config.toml
d_model = 896
norm_eps = 1e-06
init_std_qkv = 0.0135
init_std_o = 0.0
schedule = "wsd"
decay_shape = "linear"
MLP neurons of a small language model. Each row is named by its layer, matrix (down: output weights) and neuron, and shows model dimensions 613-740. Each number is 500 + 40 x the weight over its row's rms, rounded and kept within 0 to 999. Numbers have three digits each. A neuron's up and down rows have the sign that makes its largest values positive.
A block is one neuron, or neurons of one layer that tend to fire together. After each block is what it responds to, as a language model described it from the Wikipedia text at the highest values.

L2.down351:477565429444530513471489432534390531586482464538541486432468502484537496617536494490496493542547493546489493456416531521520497560443404438475476481550469511540484519496497489539521565471428515500517544549538492564510524490513485403522491485507570535470491426502400475435531494498462551580537536511487452485550480471554448439423527495538458454511499559467486494560529545424532461491504
L2.down429:580536443491479500543512520484464558492549457482481483494508531515523481537460412435465471513538476486514487445452491521490526515475483546569533492513487483528613457507529480527465495536476573497499543452537512578519559561534500522567529589447538533566454527585531463524443485499546450547486517639536492566529569511470478523561519467479461528487532474484541567478513582499470559529537
L2.down917:534491457481470584492518506497488452532505491492486490529455551529502493503535406484527489454467476506478542418478510482550482456463493542538469501493410538372461467418571512467490422456517567399519494515509472480460428523458457497558476527485461494561494567473545513536555508497547505496425490476482571480494483555434472534456500513505516482544593518527491499432517504556446555481490
L2.down926:484557529554483445509487544504469509481472457400545496501412456439477567451485571443491542531531520506467478540452567600557493489480531478502502523471467470535484531461511506383483531489515489532470568510562526534535470473517475556506424478510521493489555488530535445482504486479479544482505479523489487539503479484486504482507500514485567507536486552497481489562490468523443509465498
L2.down1327:497480477462452527461466509494458537533454560466541495539461512499483477488532503463660528537442512562456577455428510514626502559487474504500517488504469473528529556529620477481529514522552491509507498519462567536493543504543521497437507470492491496540489481370457450426520568472459492460449506466479509465502459516489503539518504579560514496507458495477493470526529496507554479515484
L2.down1501:498572511524517483515466483527493464539522507526532491531492486484447497479506434506503549493544473487520467488446476559456471487493486427442516502482417508462495540506496449490481479518498574560510508515398527444535564469507473483531480476492501448481518547491509436560501526435460497492491559484488543481533459510510509501564456558532467473565538485548500476492519530528446468556496
L2.down1734:561492565532504494547464495484499556465508487499413525491505548549545435537507463517537500473512494461505487465518514536480481554499493460516552535436560547504520489530452536464488544509460567468532632505517473568500542500563451517482544462486468468491517492539488582483399498403502514529543473595527539507477533533517488580501461523455565471464458462555471505479525404502454369502431
L2.down2217:507485548516484461527521473520515528455379478518435530451553462589512501445503476467475526443528454456543540530534509535540558513530498454516500484478472538442441514511522432469445475550481503537475542468510430511488455492537497484465540511486514495519453529501490525437472497540499482503485490611475553442593554510459474533434535533521543506491493515497495505584499477558535548452503
Mid-word subword pieces. Interior word pieces after a word's first fragment, before its ending, such as exp-ed-ition, atmosp-her-ic, consp-ir-ators, Ca-uc-asus.

L3.down1972:498398462512482510527510461401512509591492492528394501488490538521543554580436517536491516483508494404494529482530519463497493542569488525486475455500490467500416464492479504436541462534483529455526480571476455507465516541506510480434531490509525531491505473478425444502500466500434442494429508493472562456535532467585504489500486467492415476511482474535476461527482523562519521498539
L3.down2353:540484531569505435458454539504441583518567476447529515594485504611463540453567518517577515471531496457542523442535457476486576588453505496547521540518571536537577507502526451592488467455499529506566477495512430464451511477524551490491492479457491463493462496537477493509464466486460519573488522484521484442508508519436565468522506468497446518428461527559469492498502515497518481490559
Mid-word subword fragments. Short word pieces inside a word split into several tokens, strongest after exp- (exp-ed-ition, exp-ect-ations), also in names in cast lists and tables.

L3.down398:546464557476503580488574527531538517447530536447402475500525558510468525526502556482495533473470515523524429466492431527560563552487485454503475548533538528448516454538468459415497500507443422500431463476458568493558501545460534569563599584447482499515520569548498510487521523484628550493492444495507494443539480553452570499490417506538440461535495471515478483464503528457535614495476
L3.down1502:541464454519472511488503444459549544511527554484477454467507550446535503464434490488559535539504483629604396576543525523482549562516465506446438548476421463491525433482569468491478509484565489432503435457503570500497459512402521535591564524471473502505497536594452522454445566424561515453472487578464536419529504507441519469486487517540438549566506514524491613515518495452506512485540
Plural noun endings. Plural suffix pieces closing a common noun split into word pieces, such as the as in dramas, ets in tournaments, ers in fibers, s in departments.

L2.down49:523511461462473603506485526525516449530547537482479516486460480512526474557495541501453457482495401509488468499497545514571502502441547547529472525561447467440489452517477544469520547466532552504482434562494551471505479471514554522586505483505535549514495445498562461524516460465473521545481504454411491527463540580533502525595434560569494475494535506445522578566551438577515447591514
L2.down134:488518491522567519523483495485496547396571486534438542502494487534533573483462477499486516566525490555524469517519482476531507468453485423504591501484498472402508546464510518518439512544515563516457488509489485467550457607519434558498528465421458526462517528528446494479555550411543530477504449571491528497466519543440563493498451504456506575414502450518492535533488470469511508506450
L2.down279:465633557503565513527528486546494474485518557494545474423489470484538536512449546586471402489560424510518459427550531498453487519489470516464504533540521567480474511450560459508461520492430492483437457564455470585518544592522515509557526465460479514479433450465476428526494498396540523553571428529538540407579493538494471462520477474461525512430462449552561507512521485501487499518485
L2.down1164:578518523545522527509516518519580491469452508529499505461570450456492483521453554504411535492496479455443399523494540488542506532443467500502516511475513438420513530471494510492544559503470558517489495455448452516482472479540439479513462527535471486447483530460482473448480506498525512417507449557501561482517542466451517549569483515601442600472501462481518513542512546532457505523513
L2.down1233:525543568537540520532406418509440492389490480502527506454478588500465465499455545456453508568542472514548521491481498417507524508463552593475502495564569468370396570473584518548468443493438431475486507478486457507548457541470454470566517489566497477489558447508451454442479462479467461543436448488488448497548468524522505504499474514495494573475518472487513666589506445525450504489566
L2.down1389:529494512455435538551566471443517500548520488520584426483529509480562481515474439564504527462459479521515374533492524503501557580520500478460503543512411497497581464487469448469438523478518472436521529482485549465460481526479548549510523561480518483544464482468436542441453560463571482477445511494490523469553522515453576486498483490499459528562547466506488547550535549501579523529518
L2.down2266:562463490463440493468542502553498471480566533463553517487533436516528512551459532514421448476481490425512501540526500487566493527489493509463480584537551472486496450433543457481463495571449512578450507431510497551520482498480501538492457461497534499491448532484459510464434480460563520447448450465533536428453459534522500479490487538604549501483507527472503549470531508502519513494442
L2.down2309:522509448518556457486484474464468511512530523494505510543407509575484491486500467553456449550486502529548526516454579505529590464498546463543536533522510510526522493530471520547510584525463490466449539497492476481493444533552491441514398463559489521445586474502574493526462407490478462596459516507550485481491498541561535485433543519490595434434502501539496507488486499569524559530581
Plural -s word endings. Word-final -s endings after a stem split into pieces, mostly plural nouns (squatters, registers, troubles, mysteries), sometimes inside longer names (Malaysia, Vogelsang).

L5.down582:505541450462526558464560460498452531539463414519526510479404519470486568468476529531471430492567471577524555514531459505548523461452468522457551439458491458471515552571529506453460511538477500477505494536443447481521482422446457447468479476551524604551599496424510469459493521565514547442565493509435561496443471498452472490440459493523499553489490529505608492514394501511474523486521
L5.down671:516560473452523519538463516499441482500508508533515519564540534546526563548591534512453488537487539549452596467469451483452452542553545509477442452458489459410473443420495483512478530486520531551526562472511513465531550458504516540528565479520533543494523466502525465517508472512572569515462493480443500503488480540514517535451540450469481495481492457533421520525472410431424491505525
L5.down1804:555516520476459554465471477609521430497520485545533440418470520450516502508500456502436438549497545475475473480427448466446549542493464436554455577489517531499549499463493498536516478490524480502577470499506520512484521473585504453486554458496467469422511505532506548441521509414482507523562479505504516469500517492474448579531481483492466455418558497518520550506486424478475504558432
L5.down1915:548524470577424493468530423515556522490489473467435502499458496481481499542582469481572504536467444422487476493496449550492491511534554508487482518466517527498529572442510498454556539547504552538459477484470538459526580599528513553521455486473583455558482483480511507547499500492515500524473501464513597514568541471493466426607521466426473540500504504511503435543482462574507521452566
Mid-word and mid-number fragments. Subword pieces and digits that land inside an unfinished word or number, such as ninet-e-enth, the-rap-ies and the 4 of Top 40, plus some short words after "the" or "a".

L5.down928:548529413535515480521472551483522446499465511471560425527508470496447529499464472520599452488555410504558490454527457448500541519515519523545525464503439513459526450431496561545519472460502494483473485501493446443486557440521459506483551467496531480594453535438494497427485514462467423467497476567436611481503465527433456493524484559486502579506494444439504500519478471445561532519471
L5.down1148:488504527512419472491530472511542518466463469544454412495479448435586467567551528538478478533444506545553482456466514525460528594501440514418409394493531548511487429572567443439459545529594429438521537433531493497514533445499518474515504499498528476511465462493488450527554543555485484561489532492425503501533539501431538474443469507529426555466514537569474617500504483462487520575518
L5.down1741:470529512543386522480452513464499535434558536424476446539564548451537522500526458537552544476440496527566479575520523451389518508447492473474491539424427533430580509489511483460484522506503496477504450520466527470489521588493494541577460512475575486495552526550399489471551497507589452506453537523486506481524581530519542502513434495545497506501467513491530571535574532481459512480486
L5.down2118:435469443509526478469525468497559528538508503464520491521441484504392533529486474477481450467414481544504546502504486530533508560531524517502489474550515510524518573530455444491510450506463500502538518562457480454532514483457511566445489490472559515484453446470448473471513486508541439457506485467517418534449546484454491578528475492504537466502547557522486526522507520402550521556490
Plural noun endings. The plural ending of a noun, often after these, many, or a number, as in mark-ets, priz-es, five houses, treat-ies.

L5.down156:497521484459600551514553447518540578540563538482494449399536560472493545512546542418545464497574503593466447484525514518425554485514457499529530549418496549470528474547461528489490462466556529543538481519542489464402493519510459381497510596468529476468473451499527505437455480492507505456416529532581446439452505502517470569499512484460499452547513484531471487403526536483448513526493
L5.down1047:482492531414578446453442523514483511475504525456549432508483508472516578552491527496497488497520545481536481479507439488574518542502484569477520570458473472504553490474512549555486467434576488505451551475491474448562433587500530532484503382474496510544467454513533517458462517434466481580478464491520457569553567511502519566513526420500473530496555465488486608449548532505505522551450
L5.down1718:530522523458466542485513591508495478514576411427507521542575520484448479452517506546547441534519521504516465508490459521552461457455488540471537443450497535557474521533508535569552504519539516539654492486534496519507506478516578445431460480532523548546382553519618476503460525525471581414476522517506498555550479542526549568435532487581537485522524556491467541456528559583519464455559
L5.down2076:546468458505500436535438536546514546456543486478503521421460516496497397516493430492546477494515527531506487551564393540504529541476525501459501454573553509533540526552545608555492498536434566572416493467552535474549524510459485505473493476521412446392485538467465434509495560501486491525541533433440450497519492531615420513528519506515524521476468489461471527502474515576416487556524
Surname inner subword pieces. Middle or final subword pieces inside foreign personal names and place names, mostly in table rows, such as Pl-as-encia, Ts-its-ipas, Majer-us.

L3.down1136:506465481558516458471503504440536484506443501529468532514462466474531441476431481513521578487496523555511558536460539489433441464513446490503499529481508468441458521495535481497500454473538517486455501468533512548470459496490535533540500525511474473457472559550497573452500565532557431523506518522517560520546496489473501444508463465538501439535480481578557508487549602526541583495503
L3.down1680:466476507524474466500487555480380555525414415460476487530553485540555492501474492485552590523499535522441519603501506525527497477505423463508490594516462541491522507564567550559537527567498404550521409490440444521439535488507521477527491459519541454500502479504405445470489442530542481481461580476538550517501492536471550537512484492432586505451544474520490514490534508447500503551574
Locative/temporal preposition "at". Prepositions, mainly "at" and also "on", "from" or "to", opening time or place phrases, often sentence-initial: "At the time", "At first", "at Bootham Crescent".

L3.down733:502463513441461556482488496495538566613453533453508552456555503473468449525563507532440447435528501500461472465573499526502508428520452498533421448471460451472462481498448485459409486473513499487492419525489448483422486482534428459469478454448478540510522505532549546463471451513481526549492463503455471490535491518399491471473464399494507544411498504511539462465452509530549509434489
L3.down1735:487516509471529446535528536506592476495499489512515475525445480519487506510494497492489487495527559448428533560432509427495521472521548496516593482524516462509568429475506528424514478424450405545503539584483477477495426570517535488536490481464457533518597502551560501417541579390466501498472454506490414452543528577558517568560451452592443527418509511450476475497536600482466517464574
Mid-word fragments. Middle pieces of words split into several tokens, strongest on end after t (tendon, tendency, tend, tenderness), also case, est, ceed.

L3.down450:504526497500530562508434535507427512569472501520487533495461496514500493454458486478446458520533492497477547511531537479438430517471517471506500463544483462454455534491477547532505505503538441494517410516518523462516490570519559499468534513501492480391485525516464477531485412490462464538481504538505431498538464481485552477553449532478492493457474474520455423522502521592454480518459
L3.down723:493481565520563490477469478479481481517495464415468449435467531468532430537486528471479572464473540574572510524499452462502484556486524564452466415511460577462501487506433583444530491438454508461426483560541541513540543539505470545451566541498492501522532446524485439463512447449498481477500424455429503472536521526561509520568530487518522545468478411517515486491538461455486504480518
Mid-word continuation pieces. Short second subword pieces inside words split by the tokenizer, often after a brief first piece like u or qu: Du-et, cu-ir-assier, spok-es-person.

L3.down822:491521530469455445499398460494395544461506505569489540446416491479533524391467546443480537460588512495456518528469554429550518440512578510515540450500485378454494511515519505484517516545484487547448485469517442510562494526519449522574590471482493475533451447478485480529477440611480509495521519465516513494504523554514509465560495526561537483455477503481480471495520520456513459547474
L3.down1274:572479481485487557464487529449528510488562570499504399455434518452472439495513470504531483521558517512503506515436452468489451578472468484445538470527560441441539488498533455490570446493505466478485574477509505535505534494564496552557496526509525421553513513544479488507602451482441543495550484536535538479485460480509427504528481494429511540561497475546451489474495496444410470495547
Mid-word syllable fragments. Word-internal fragments right after an opening prefix piece, especially om/on after inc-, C-, non-c-, as in inc-om-plete, inc-on-clusive, C-om-rade.

L2.down356:437463470434504511464422523506493455532482425542520530512486458545464537491436536564522540485487509493472447423539547473499538479535520515501455510535498538533448594415508560538487553508530530413518448541492535481515597481498470486520538501502436563413529524531516504539475542444524430508519474501519518445546572496501508487434471439487450451465454541466472465510473473491475463515525
L2.down591:433521489496499521479531519512465489487481461539538438469533528533533517377499518501467477487476477554463488469501480472476484434471432502459504515432509507540481466515490503410568447583477511517508526490431487495515524520489459564514474508497504536499444590555496532483512428539545545517508473544540505535497496499468551457418490499592505504428490472548516440498517542591490615591579
L2.down771:540479579441609510428497526510557522524492487463598510466544498583450483457528517470569566537512539456432505519501516499517551485501474519517506519465558464504471500425492514490551532508430495540477533528468499530496514506481474515555445419491459534542486417514474497430515500496537475490532444597508510467464434453498547513514546506528442524543500542460514609538504494486524527484485
L2.down844:525491445500458459469559501536563463554427472518535406541466537523422455489487555480525496508597496458487498487520511526449487490502404484419547539567505482513450542456487530526513502458522465510520409558447490450490477462541523518464408522517452525560486474448463517506493542510504523490518478509504486551449527450514511582536510489525468486506428547585476527473472477559438511467439
L2.down970:467466511509542448467494484510504401529461545538509577474475540467530497466444465476492425473547441433447499450502546512500446519462523520514479533505529528520417469503558514551531500468532469496495482462501535475535538542530439526481537448499550491421524518532537524468439523446448531514554456511583436503527575476419585527508563463520532507523532459531504416466472483506517545471501
L2.down1401:482477519533515456472495448529462453575461504462518534499566532498511420512542540482429524541589529483514469405503483517573440474555516479550454518512519484486523516479514506477526495466540509464566435434513508517514484477482517536528526500456526517458458529498476477587514544555506526503538504517484489497530520482473465467557482545451536538551565400501482577500514507523546525512532
L2.down1498:486508468426454529517508500518508482449493478507518463433551527511436524484462528558515606593465485451411512497523427452489532517538555591520540495516507485541494473492526525498497497503540446486514516565497550549520510577421480541512522506420529466535473513533549516456493523559513544519415510518494487405556537481470491443515543595477477450493519487545423498557512476520558425524458
L2.down2282:483486494498504493492506495558517523512535539478462463512495501461532427500524435523353479501546485464484473439468468456512453537453487508516482423533522443553482501514430470497466592505502461479462460491479493510480500429457483467552536468513534500544483482527515516545528568488517550544521485411509505503542519564453533578522497526471510463518498502545519385506452411498566491494500
Qu-ant word piece. Mostly the piece "ant" after "qu" in quantum, quantity, quantitative (also avant); more weakly, determiners such as most, many, main, primary.

L2.down47:496597490609530540504487528548518468454488550610502545468559499456521440461549475461499527555452509467550528438509455461423525464515519458454516484474538461473516445465566524525540543530562553430551556500492423511501589520533431496471466515511465484607584537571448483535487478476563539528449477534543520543431505501467525505520518537468526558518473463605510451486481536499467511396520
L2.down180:489521543469468525606571535520546419521535549565560560504485552529608417410536519540466554487446524452529526481405445463512582551510431540543489472516415399448551479488531463495484540523493511499533568575543544508488512533515555427567531481565515592524497560447536475441486526508536549590538464445437469516514489486544553478524467452568563549516491535454487492489523514493488520499499
L2.down501:441467514534445475523491511466498510568477454538491423448486484491488502522488493503487453453492523519451487402466610525435519500499533566526515501518454477462512566566504563533507504507400445483495525572429429444487513485539511501448478436465485451492482483481496551549507594493482639474537494458485476511493556451509501534553506536546549466540452545542521467488539460476476500546496
L2.down786:464430475524456497500499573518560521522450525529474578543499515528534553458474544546528501531446463509435495507529519523485447557572463478515473490447549443537590494513514459464560483473496548421487502508508518444441505478543466462523479459495488560512424467564489495452434494457529472495503530478497484475440462531544564509484492552413496481458510490535495534535489502538515468498473
L2.down883:514471479588517491468506524523486445521440539517459530510507446462538523588556527504491497468478562480486473495476555473476464510562476505464536513522483500422452523518430579516516470487524552455562510444531560507406540510528555426503458457504512456462501559498475517552556485522501525501508566480493454540489506526566480549422423530520495450511491458444490506564490544522505501504504
L2.down1384:477475553482552546440527535517538479543549420453505463483452438605476488492443560530443469490460515504482552446464469482523510490512477479527578523528534558541527484508476468515537540507526518473508537482511520578431531556486496472499496515452409481495479471466480559603485483450483511527430485513513560457474507452492523486481609578480531526477559533503454543524490504493461495568583
L2.down2310:520441534472428504516456477538458490474509475501545508551437482555512558553507564472568537441523503427526613506463493462438553453519540541506456496474497484533537492515497488501480457485464461499428465443453486524455511563466473525544546536472512471471558538451442567449507547472467524490499474399385496498479446461471515476524510550546527497547566441518476472439531515537471470517549
L2.down2333:544501492492446500499526467460468481519508513516490491574587459484569434508532589532537475430514453477468506478492459456529523500581535522502487448451459499510481512468510566474446541500474568450501486502502487491568515554529481521501492518571547552391536487436584475514453486491496468522533459557531525504527495532508450423481541414477506543476469483483512540471424540446473568461526
Mid-word pieces after "t". Word-internal pieces that follow a one-letter opening fragment, mostly "t" or "T", as in t-act-ics, t-end-ons, T-alk-ing; also Am-end-ment, out-standing.

L2.down83:535555465500480503440487519489519486462483470506473477571473484450491500535522517508508524514448470455533515477448491547569486467508458549413505579563531508539525528490497475551507538498542596488550441586412513442497514452420452498436543426480557519547540536567414544530541552503475479494561489442505561498442586473546427495530482534536514503490484554541489481480524505567585476449560
L2.down397:480494467518498471468426490378445490424517518503387512524489448562457536496454526460470458518532480534424468509472483485530476507455405494459496512474448477443490549471502517455626503536547527545488521479496409499494524547453567519458466507467461497463514484476524477520497486430518506486573501474438492458462562473539520478453534501441496590506438510447491473549455495513538537538526
L2.down603:541520425516509492482443533509493523468500528511498514519528500503496456486509561475502515455485501566538516465465461438495445509533511536425527437489531518469552452453519462545499451513532499517442566461475496534460526423498541448494492493584546473441486528507481512472530453483494534543560477480524492487446488476487542423529521498514429477460526396574529544505467482478538522508487
L2.down672:505507542463501492472521526474437499504448477446490476506571511518502467569536520531417500505528455522487463478500518456549487465485452477479528452468551508529469531514509516496464488565493487505474495563517483534535459541474530495504458549498533524484430501495490459519493526547455434507550418471479495532520542453458507478420532473529486511535482537504462540448471507476526501506534
L2.down1504:474475504439562476573496545476474480483620508507448551510447534440521469524411477439570543537476539449554474518472479498446499498512482474450525532505513460517473473482482513519525500554496482549516494502551493498461517434557540417555525497504512499532483416580535510485441553499544503421534466507469495497564513464435506496517507477476528541530497558480496477439525503471506505488560
L2.down1508:576581537530533487556511502443455448433558516481523524556460493508547535528499479498443509474531516516498489451486495498466525517557569511475481550457490553524513525465454575518512512485519552602451558477563516454577491520520460521455474415506414463488532490520512490481466502522505554534534463393486460503448526487529478464568546473506492536513555517511525547531565464400479540479510
L2.down1543:533505451454469483584532452453471561475486506482507565414511563543487498474435468492513542483571466477406564528573467524613520527525519487511533535453491545454457534468586444456480511563539509483495536455538437590534488494530541502440495469498506495437469518503444440522517534449502513402510505566504528533490478539434492528502470524490552484527458433531536533530527503509435499524528
L2.down1556:459501444463518539449518465521447548504437490517497470587446522531476506535469469488523513528449502438532500551505478551515457554503485460467479474525568510483500565534545459459528579489517557517441475507516507573550468555547520490505591515505492592491477484463507479475538501545503476543490453468494478444413469449465537498476555533518472521503544479468488505451547512409443471503466
Second piece after initial consonant. The second subword piece of a word split after an opening consonant or cluster (mostly C, also B, D, St), as in C|ry, C|ent|re, B|ish|ops, d|ies.

L5.down236:505434446553444524555504535530443500517458522542464503472479518461510529500520481480499458506451510529497504416495471470542475495413509513547407553470505450494504528549505419464494464452419473449539532490551479517512525551566502495546549541475517488531561511556513507485500497509469579578532512520460485506562486499506496515448573469556520524491498485550478493499477518555537526498536
L5.down821:463465477482409513543540492545534483465463521545534582544582478512489483513581480493457479496585526521555478472536557496486515489540567546486456538539536490501529546477528427498493534510536469494534489462520573475477580503524540503439503512511490525514540543476569480481463495546524482477463547487496491516493504480580480516554563489449380455534479540510496480520479499521601504559538
L5.down934:495470508517505510490553452511533488522516589557479456497541563488491468515506480550459520569517443484518495434522478534547465488453541532489438454556536542469461523522475559505451513534539530478486507465524531441544432552529488473493462569455497489546460470510515495488432529472470515499494563530554504490499489528557472490542539492435528498486514526471515436540540494500486490557425
L5.down1426:537516471447494509520470505571481479525511503489537507507533497485549579455486544477491472510573500541485504590540520500437460495408415525418367547514510519503479635501517518498505526433462495437541498556499507572487458468493497491526430555520462407540516479428473538555527596461493502476531545419507486480467449528503526468541508453501512435452474505499541522528568516542458510546528
Preposition "in". The word "in" (also "In", and "in" starting words like inscribe, Intracoastal), mostly before dates, places, or "the" after a clause.